Weights of a small GPT-style language model, trained from scratch on English Wikipedia: rotary positions, a variant of Adam for these matrices.
MLP neurons of a small language model. Each row is named by its layer, matrix (gate and up: input weights) and neuron, and shows model dimensions 0-127. Each number is 500 + 40 x the weight over its row's rms, rounded and kept within 0 to 999. Numbers have three digits each. A neuron's up and down rows have the sign that makes its largest values positive.
A block is one neuron, or neurons of one layer that tend to fire together. After each block is what it responds to, as a language model described it from the Wikipedia text at the highest values.

L3.gate78:552488496500525454510472464533462542510477463535486554448435520465485438466522537521481572489524489441602504542503510545506495464563557491433476514511488548520546546516564564454472496559504562525491543571540518452439416446492484479576537501591556466490560500463450502479500532525462548499523482516478566501439483526475506543433499440467469472500540533496524468498468441536604499503474
L3.up78:548516478566551480521449489538546510526551502531537466442478484496443452509456484527459520497485472522538499576482528472499483532546512509498561535531514501552484407562511441380551519499479527513494496522504455481525476542559530453516559424538507521428490496399552487519548441534554517507538492535485421503478459453344452497465508497507472526524503477510516476464504513545543534479523
L3.gate255:519459502478529523559502439502466459522527517467524496470513540445525562407513528499413492504516489476480483531435543594495534555572499494474534495484442500516569571395507529451560437523549462509511494513539520524518541503564503493531522453492520481512500512502435465510487546493495517488557528507502499496511556498468450609482471516507546533498540503422502554469574480503435435524494
L3.up255:521492535450519475471466535548531485521517469591512479523502498534504503495476461426532502457510446464527460551550507581519510506492451549516559499583512509539492464506515452459558452451483544529517482517517633439444511525505520490619573499449424465428497492478531496517580462522483556482444429459450496444554504519439541451411503535439495537526474461510458539471528525501504430545463
L3.gate307:561596546514475534475513502537440567495521507519583529498578470552557498479453476572486399476430573545421483532491573512503413488538523515489508453497450472485464507493548384541562552566517589490498574507482558500545534504543467440511499541531523474461514492505480570489531538566551439538495495515437503497516475481503557515436524463567460461492530476469440532494501423572440488533506
L3.up307:518516528477506474482485477513503540508496558500549506558536540521574544469545488518508388477515415527539482525544469522510570451561482481477509471438472536509476457505588473531542511512511538527542455514530511489475531495549484534467452512503509479471513540522482425483511573502583511514522505522499561560469435496505525518460506566590505446589542479495552480568564527525498495464436
L3.gate374:451447444558546543457448444516461551501479573552550473499461596432443480529497514523507516478493561463536513568474517506515539519544439531471537498497458535528529553513562544450503484506458455486457534488506547477428538449501484457542555536532529469474490506499474518399512475539483500497582463476473499446478502469510613473476594523398584456526525401446441515429506474496441565557495
L3.up374:428578535491495473472490517556546518507510536504519544511443468524452523475484490441509570491580556532465458560503523569489502462514451528502557495490514504504500539559485451522484453481453570490473515519451514429501501570516511495536554445512537529451546510475496519472525465498496429456521525466505541561502491523461518468486591522498429473487489491502501501542478548586503502460458
Description: Short word-piece continuations that complete a word split after its first letters, mostly names and nationalities, e.g. Braz-il, Ir-ish, dr-ill, o-il.

L4.gate675:528480482512463524489451498559471491535526493490458417467509430479511415479512491474506478502526433483505536441517465515544537533504500587478443463429497462467514513496431579474536542501531456507544440462593529512472461422462474501481490559534545495513497491486418491498542472472460511495460544550493502533483482566367480475552500463513539536519527536519504529509529451460571509468408
L4.up675:491571523490470505524511517450446497537500463465535584476445480523437464492577512509547516485503504475521472509476508485520492464474561542408557479415429441486523480533552528496527518524437505496472479495485462453501455470509472465494463531487501458393477469442452444530426499515471501521523494457451531479517527442545480528499438534455520524397554435507557480469531483558453454545460
Description: Word-piece continuations right after a split-off first letter or stem, especially y after m (my, myths, enemy), also ation, en, ies, ro.

L4.gate161:510542502534608523503546504483470476477497515437498484544500503472477468542553438604543530524449457484405464432586439487475475431474596483481395544487530510529452546551491530516461480464503520472512502516573584506492461480529516447519457431494529510490454432526471495485463470491500517424473478441488497471501513520519492533515439482508522489443534421454534470459470492403524531442457
L4.up161:567560466564479487416454387463466492555546521501504469468486466437591490570472538476428507474527421517475528549533531477515481487561486508506459436519472433543452541455449460498487554548565504531476522454470478527476441531491519378511492508484527482492569491521403442571493521496512489521479487508488440484450478440555473474443536497424511533514483487534509481556453491521502457462431
Description: Month names inside dates, after a day number or in/on (19 June, on August 23, in July), plus weaker hits on hyphens and word-start fragments like comm, and, ex.

L3.gate55:482485475473528520484501488519425537540508520487419413417479568524505609483569488540498528513518494548448482574465491498477420520573588508489471535447578502542574516475511507460491516492554445520476532520482494536458496479556495402474515504503484393491561511467530490599444484450457481537510527442565498493408540438473485565518530484494572498431506436485424571442510472533454533480493
L3.up55:430447534473553557557548480488475446480512424528495507459498555518499524443514485550493446524508473583510495548527467430504490576533496503500523569496525581535520490438452519484534504430495545484459543519488477535489516480555409476481543447543514412499545471464568460509374498433487503558537474456516455462492524534451492485600563531441515481516492507457477528453498429501506492534533
L3.gate144:487493503516497525469529522543524489521490515505523532428444507450498489560549484502461440526440475542480490480484480499602498521516504482539514482454534482499467498491553550471463609499514566562454501510493548534528554552503468467501461450488546406525472496489442477425487565478513478487495538424533466500500455569514461479563525521504467420556524406486557476443452529506446484420420
L3.up144:513483545436512485481489530511504558548499572550474534441436480521479522531441524507474485512484492491498493510489502464561522534511456491587498528461500518541573461521540537465497518561512515445502452441538560538539533536487537518516512483444515483479444505527440511465503539426487528438523499449532499516481503523455494465532563508458449523527506478476514504502462499543447559397469
L3.gate505:516514515471488478578471541473504502538406541575409504536512533473460500508496527484448464508484537516460492424513484432531441538497519533437543465502501504461513446449468412489527530447448436486504601455525494566497512494570488535460502469511519473475511483529481444436428481488540493581491478474501528508375473541525477439448438513475454533540398454494510459483513461531458473456498
L3.up505:464514490502493521483411463454485519561573445512510492502506524482568513508532486487449528500513487542452473522563486436532453549525484445472504513549516495533504466542531541374545548538487563489504559490472427510479496485541528497439511481528513507474574469451528494493496517455523453489454504483520511497578445478465439547518523484489437472603529446456518514509449478558433483495462
L3.gate605:500458525450522483485476544484528482490524479481472499528436529494560543510595547524523535449568565469552498419546533479590494421552495490438529538482515485428487403459576412512448469458527509511438446530488528564494539518509469463520557496446551461460513486532472528524468531446528437523547458474523483500514517503532483503560530477453527427565506515499468467465428445541447520575483
L3.up605:543490556526478441518529448450469519540436519415437454502508533536534456457467420520571521479543552491584490543482530509530499530500564441501562484462491545457570440491534472489523452468449552482489554483540438521420555544577520506585469547422563547472508560547522481479477511472530481468541518496477544477565462400507477440534480508531475554467518525509481537571446501501494466526525
Description: Middle or final subword pieces of split words and numbers, often in tables and lists, such as ra in Portrait/Israel, one in Zone, 18 in 118.

L3.gate247:494434527554466498579440520455446503502485514485505495475571485583536510527505493486490563493473472541544453459482521485483482518497555455458486527539572461568530462449511555542416549441473513509514429483535458521538469595532508487496575489493483475490456550504479430519532482576524528560530516428499452498504491518420508462461470522489488498492514474523507445507485503516520459473498
L3.up247:540426563528519542479541497556498479467462541584541549493511546484567519426492549488566535501514536468472515512460562536487502443443512534506502544472479521503569476528504536508477490470493491473491518525448471560528490476444459467480418513532569453444451463472423552488524568515549521490548496521558486553432542577528545495457502517491545512591480538477496514485552554500441556543486
L3.gate396:473496463473569533597496544485497463507520482534517519516475473541485493625494442560572525448475527470506555542506575527473449563534468449460551503483533530543520428453468494531491537450508440543445500434528523535488480544546496507472445486524503472534440565561468503514446468490499419484521471554530503548488500445488454512504564492608557501522494420496564464505504424552515511502474
L3.up396:522467529478522459511493496497492500472502504459469469519496543492517545465494447532445524495473438489451392460440416464534564498460508455483548578549481513486471468451528512538412573478494495485470477560476440450476516513455514474491588484555495504452516538556506514480479519524542419546502509510557460527588500514567449463456444493491386509583491533500503493494498533487444514521518
L3.gate664:515513455491467503475503487463459500435456511529545459506506480505445421540543522494492497535508506468554535503494369533535538491469557523485483606437529484545510546528479486495511450534526518485557472495500522521522512464495507448555389532514554452463494481389533463558554467504521481478546531484541503505506483423463548558533506551457495537424524583525539477522443523587492434507465
L3.up664:492544495490474460504489550567480524494592502524465450457412447564545500545458529517540535505466531466543555492438498550511479532461546516457501499517440514481508491503471461543490513492493506502572455529522519499494382505490520464495449491535513568548523479477482494539476551477441383463499448457456479397513526518499534515527491442477483525517485543483474494529518506506585571546489
L3.gate692:505541484570471466478479388445469543548503491527463504539510477509504546496504530447460516528515480488454492460526446533541548491426476511486462529533481528484517529496484511567507472505513465628509532496510506521508418558511462540414443477530580504532402432478462380550505528569555574498510415528475520560497517530537475508449460494524496418522463494535521503484545537491508506530516
L3.up692:464460477477421468581518514573438461581536454515413445419430482485493506484515551501557492472513507497480447542495502500525490517461553477463540543452530545510590532413470467499507488480553480463514516487494510491478511461526537493516461505548490494542438526461539516473430572445502437462535544506533406504456534526419467549514480503524446519477538577531473482475491457529511511557445
Description: Second sub-word piece right after a one- or two-letter word start, strongest for "ice" in "Vice", also vol-ley, m-ol-ecular, L-ub-omír, quest-ions.

L3.gate64:513487427507566560549504517533509537512544481470520430489484536502498497459500473536524529479486490498399523499475476475537471539559457531469528530493528525482437502537496467498471518481520473485479581525511468512524418530412430429540474460525497527507420509527522504510483492499489522531415456534496429556556544480548531485497475564444466415458463503516483494467494451517470500480451
L3.up64:445438549494525499538549467502525508545526491499466510518490473493558536498504569488428533406557482429453515501496480535447392506429545574558499529563435449464501465429464501495494492484419438510539521436502528512495514487478543475460519532491557518524512537518472502529487480456486481473491489550515493477478524466470528528465497553443503454512452538494477454532532467527538480378539
L3.gate428:454507506522495538509493502477449493478486481483544496534552501562470481582469459543544555461525557471430548460494480449466411470456483442429502470536555505523395511542462520568467472502559555554520488472515503523535495480565485494458431528508534474543434533559448533514479443494449526453504457508503497494463578512503438493491497516486544490520553467496486453479475488469531517466531
L3.up428:549498512437559470532587470458475483460613507523484566492507446445499488534531510522542524512502524480538532566464470471522491487518570457470516484525501419558488566520494466559506535528507460514565496417388502597502501534416505528519461446484491423491462464498523488472559513505455511486483455560502491456487539463570500501592490530550519472486554513565489438405463510557535483510487
L3.gate648:534517493539589508496485474500506514547533554489430514566487430566476477519528435534452535505469504516531506496546524508440524489417486478536456543568528468489542469513530447476462559501536511587504458412479529554568450523456510503504492537503547477561511461486488527519477427511498500442538461512478512465481548406556543462554466425444540570516536498518545457454528549506520464506502
L3.up648:528510503516531484545509499483472469472476518515502490489493460518523440524521552462498515429549450506477518453467521496546497458505503477452405502484441523448497460528534517480471447505514512514470472503491553435549591532432472478516463532485451444486553481524523456557494499524508429411518522439502478484453559515573593464571440533562494452435522445489401516521507431533506467472587
L3.gate665:505513473451409542507438516501522447554531500507484473516562485473484493515452526414472521468532479434449514520484535495421475556442503480514512546491497472461458491471492510500564490476508586518514498498368475436455489579448461562543511454438423526519507422512517567455490564537532418463505471409524493455553469544513470489459470524556410446493541569565478518585487505538497495499506
L3.up665:477531534489502537399581492461539500493529488516528527512499556511486534500518509503510499474548537526506514538476544524501545457546457510393573516553483601428466505528489472502455498465386459461519492488450536500536475511497481518518526526490536510506515490520542551522433484510429505538522511461533492481471442541516559448544530570509577497518448500475533417476467573484502560424462
Description: Month names right after a day number in full dates (3 May 2010, 15 January); also scattered mid-word fragments like w-ar, S-en-ate, ent-er-prises.

L3.gate172:490512523451488558483526536501542519507547456481508536493463445544524543503448494520469558496490539464532567508537516496470463556560470539458536514553518480474439450498481464463470466422541497522494470511512507530513458542419517476535537446474523479532440503433512501573498530508542468503531514547508390557555484457440492529510447500510448475515488568495547567465535449574499508457526
L3.up172:518471483452483529483534479510485507559530533413451528533488507459416455506524532482534462450489464469518512465531482436481433495493470526526477507551494521522454495514471522553551431481493525514483413506460507551469474568541459433457492455503531521436498403509459573450508513488521524449547513478465493504536496576513498373509529392528462524570504514511469527561500472436513529552517
L3.gate226:520540422484525544517563484514478530420575517467437484509510525476474562541489546568447484475427508457491509490477523460489509559537470485472474453523484504486433529541510469520555464506505507555528565534507478479508509438469461482484472455505480519534473468447469485569417550497467502539487520508528488521478492547514485533526484425493548472547508465506446514424497487471446543590498
L3.up226:544378521483528504537577460485536477520517462506461456472549535524484548477477506491522531525492510499536545551507469507473425498515534485453438453470532585561460336510473449488566500490425560469477508579614543531497547482526490442499529543473525514506485510531503428439498529518588472497477549515576519486466520416486529446549478462481511453492434529584545493504474512474483479466478
L3.gate254:561477530454585527488453459471527530570553467494493499496558524536472513451476445468458523500511481448463483459497576501447516575500522493484560524507479534432493458487523465475517481564530541484503583446463455426517526562496490488513561512494484473481509451498454539492432540479527433548552563479469439483511473496565541574432509495512457508442460528553460517506477457469419527639492
L3.up254:504542518466569503510458445558505512486493485498492493527503486527520462531559481518495570548511478494458469434410488476463542483489506437531507492476543475484471599442457490510551563500513493489486422552505545494475496429530411479494499465540468425431426489487556539523428473569523476504491516502522462420551559487573506484435484518497463496409546485522538476526463482521548493444520
L3.gate650:583526556472528470514508494501497551498553549564498494474519531416456545512392530503474534528479532415464583532445474528515460528523481522474541484539472522477533528473546431472514488520399537504500488502462447517442542528425506486518499533482455466463539469524478546560518511552514426559497462497598456539538540538497449503478469526541475461539483567536462481599476451450513541543493
L3.up650:515431509473568539444530599432506560542496494496529499472445426530428450527509494613507516549492494526493495541543555429548475541507460549526447424481483480525474487500525468503480481453520474498456506505510475493497492535465534410518492505546488458538543437454468534509445487521574493484424500628547455519436509422503494430436512495496459530445499452514536452523550519491444436517463
Description: The is or was right after an article subject's name and dates, as in "(1835–1914) was a"; weaker on the second piece of capitalised words (S-ur, P-op).

L4.gate235:479439518461548517454491508573501421480503470537504481501469491536436543462449484495437486505541567506427516539555480530507444450549536473488489463519466444497551477510439510484552497495483498476584477512520430494484453523437455510464476537482480485462442586416566523472414523478450522491514554514472488552441507459517496517528566461545502520429468449460476499523477496400436512511507
L4.up235:510516544443541476452468448469517469395520523480534472461522536428522484410470466582462500580461471486462469488532620535439479538462532527510495461449543502516515486438500555463524515525508502508499509472453490483535499452447543512498406467437453459439438544522494522448521485493563488479488479543416527499503493476564548467452520455482471533547453482515476444497539546421480518508498
Description: Tokens near the start of a new line or cell in structured Wikipedia text: line breaks after match dates, leading list dashes, word pieces mid-name (S-port, AllM-usic, L-in-ke), and season-year endings like 2020–21.

L4.gate367:415517478515514565511438533501503532423537494489439466525524478421483450462516517527486530480534499527536490514533500515576461553560508516451541543515405615484413491522418451495487520465368439489440455515510566473474541462517518486505565476463529495464504508484586526469431502520510502558483527473476455490529503609461509496517489508574461553519591496500519498482557527483518513523390
L4.up367:461512483575495483511511521514488498534447506545522466548509406511477498489507536490503502454483544493439481410511482495488584452503501435523488566482542481531510485564525464501485488434433429481491541552531540530503495592581569508518494480423506459514534512553596490583484468533509494479526471519501501485464539512456497523539490548503524515500478434470520459503492494470575483526571
Description: Second word pieces completing a word begun by a short prefix piece, strongest for "ult" after "res" (result, resulting), also r-ust, l-ack, re-iss-ues.

L4.gate101:519468509490577491547491461504474479556557533492509482508447493506434548501484509492579481511563560470508465503509500535522507455547526511507491433450500511505546475539527431459383492499473481523504512525451439533547532561633439553575594451533487461562503464599460461491537542502504455531482536502565498484502460457495512407496541444531501489525490522518478514487535460482533526537397
L4.up101:444493492534499469430438504455520464469492465515469477513549543471470429462522513500453496541499471493494445465476452501511458512565495504562515455440494529475534533560575532530533481451433592510503518481508474480493565472559422504462557481463538489489524456557529506595510490458529447478520507460495494543433493509501489486482511510522505509545474493421476482555518536507585584491443
Description: Middle word-piece tokens that continue a word already begun, most often in Brazil/Brazilian and in words like turbocharged, larger, sound, Santiago.

L11.gate51:521525551453519484552582496515541538533420522524520423505520480482469479515493525487545562567450489457504549537468481544489457448493521510520506565457509439520545465490527488496470590497504432500433511547540499478477512492525556478475482527534425482479493479572483474522539446537486506403492507578554541438564489551483481469450501481467591457578475523474510509558519458479484507565498
L11.up51:502494477453478494510509521471492480491480519572449508509457492557499527571497534451470507515484431537512482461497486460477514495527502445502446495514503541518507563495475548513482518481430559503568533553500509512405486498453496545393504516608483512454481543477523561487462487551484544500467477562507504577438513576576444421555516500386462445464496460445593455543520464443454503505436
L11.gate242:520566521514481531460523489469543546514446553549577519494561431542465519468509503508533464598502486484504548508534516505528488505435469533469495500506522475434488498495542498396483546446451522491421443419543500469497556469519472457418492489543453515502551486537471560516510448485525467479465430463516458491537516531518507432486398481542484585409502559599530515549468489541460539472430
L11.up242:449498439559518479519468533506482534634465568515485550477584548530453492473542608600445508485512487536472483518475475535397465450514523501452485431533468446471523511485549523471466465428441439498532533486508499557507530468457486456505507488442488504452557508526514461542527551542503512520540472465558444457458468505505505506507514543472448561462481536510500480494467508522476526475532
L11.gate405:457500467495580538516507504476508508547555555499531550494456524481494480550422481539569563519503548494435473535573455564550488474491500505524533545494600526507496480502519542512529491452506458511443424477535479507458543474534477501507567496517517528476480565554454432469495465530583487474498539478594465436512511521469467494460512554492531463478571470477489504508499492547449443503490
L11.up405:436539528469559500568480544520587475498466451516484527471428609486515425532445493519505514515522545442475523435436489503446548447424475482436495525441490413489442510517515466534519477477530605474475503524487524535411516479478532536565526531547457472531493492535506446539514465536488544533509473423499573538529489511548470458565571491437502555558474440507551521517504453465542529575497
L11.gate617:532524494456465428498548449487544547438462476616619509503468451557517510617509465450456515559485492497472445443553524519460515528450554442517437456497486527516483511586522482469557474565580463526470596469483503506464536524511476533507474549560513419486513443501481486543499511452447503517498511447410488483427538497537408543525515516487547515505496500454503492436548414521506553475495
L11.up617:500504455539459502519453456537390494466492536482540488549480480499476549504493571459472584451433392498431518569526533516430485459490521500417465481504518501527497443497461521519473517475480430498487449486549514502537487499589585493464470478508456469518453450533513457462474490486503428432567489485514504465467508413549494419531418438509594531491500512511505477571475424474460528482473
Description: Degree or manner modifiers before an adjective or verb, such as somewhat, more, too, substantially, and also mid-word fragments like Ch-o-ice, mon-th-s.

L11.gate131:465505626501509531433575478449569471460541479507596510547521521473509535524548449435450453571549542484529553541549580499502499499537486485500579552467519539534501536515407512505522482460470583499522508542584493439481503525454544510520551521552499543530438588527543514476550467554540467478572455523585555499605566523500497479511557530466514470508488497509452414503507500535495600492506
L11.up131:502503538393457493393571540539557516532524545495533523499455570490541544561550557574470429512493510530476490518525476494426442493533515557551487469438481587479507498509529540517568475477447571473466548571457491486559510562520521560468543506471521488477568521517531474520524504512387530470515422524462516501530521494541567499571481522449452500463493466515465477538449492531524562497577
L11.gate146:534526473541489493524532522532576455459531523531550493515481547507520514496528534495485505530535513530570481497521550472498496476514537462529479425463555454482541490554474524529481452495501503508542546550557424543480450473415505456520489539541453513488494582491488422445516436482463529556516580502532521504463478500481461515500464519478474470456507481454478484488497458436447558421496
L11.up146:521504521518480440465443419543505559438437539514376575487465502499512561496532500463444541555481496508545508539467520527493472414476456485483496425441492573562491470443511503538468502524511491496532467442552549456514452443503494444531502524473491535640450475606473518564504478557444496447576520514472469464519457490502508505456524483523488546485503500548534508506462500474466465483501
L11.gate319:538507485504521461571554493428594468511451502461485551559491527528479491537569469502494497403499519547593461518559516489507446541491570463518446513527492450483534464497568536458500516517475541489464493507561518468474458509466526517495441444506487521477441502525490519443500562447490465457567500530477440522475493540542474565557499529486527533492555484459445446512510450513506549478481
L11.up319:536582508478499495553500436494574500532488497423477525494496529520466481438497443491472579482548484471522450500537528438480445571480451462499416526460476539453498417473534533446442446480521479512502495482484604516531463545488481556585467478500554558519429503511444498464536516487468495524526479485472537513502451476567522457519499579487489502459477453493469516547457529542583475489546
L11.gate329:546500497451476523483514490488558455564441538521427507558485399549519484442467490535450505522564580480461537502515522507500540487560490477505526525417566478556473436447495455500574532505502439529464527467509589516512457500593503516521462514567483436409487463542471456495579507503574495484528564486523470521531567509522461472548535623464496533507516485507558496523542519533513506429479
L11.up329:492541530529533503415507488504516467486564566497602504493534477506511520449494472445583453539473431491532476484499547499497502479522483567508493434464502517494511508509519548527466509502482529502517479597533480478493493516542533460479420469431497478516482471547500431566542480560478558561481442493517537518408500495418550528449532523405513539433448516581504478509560541497490538462484
Description: The first piece of a word split into subword tokens, mostly a lone " s" (s|quare, s|ituated, s|afety), also " ex", " prov".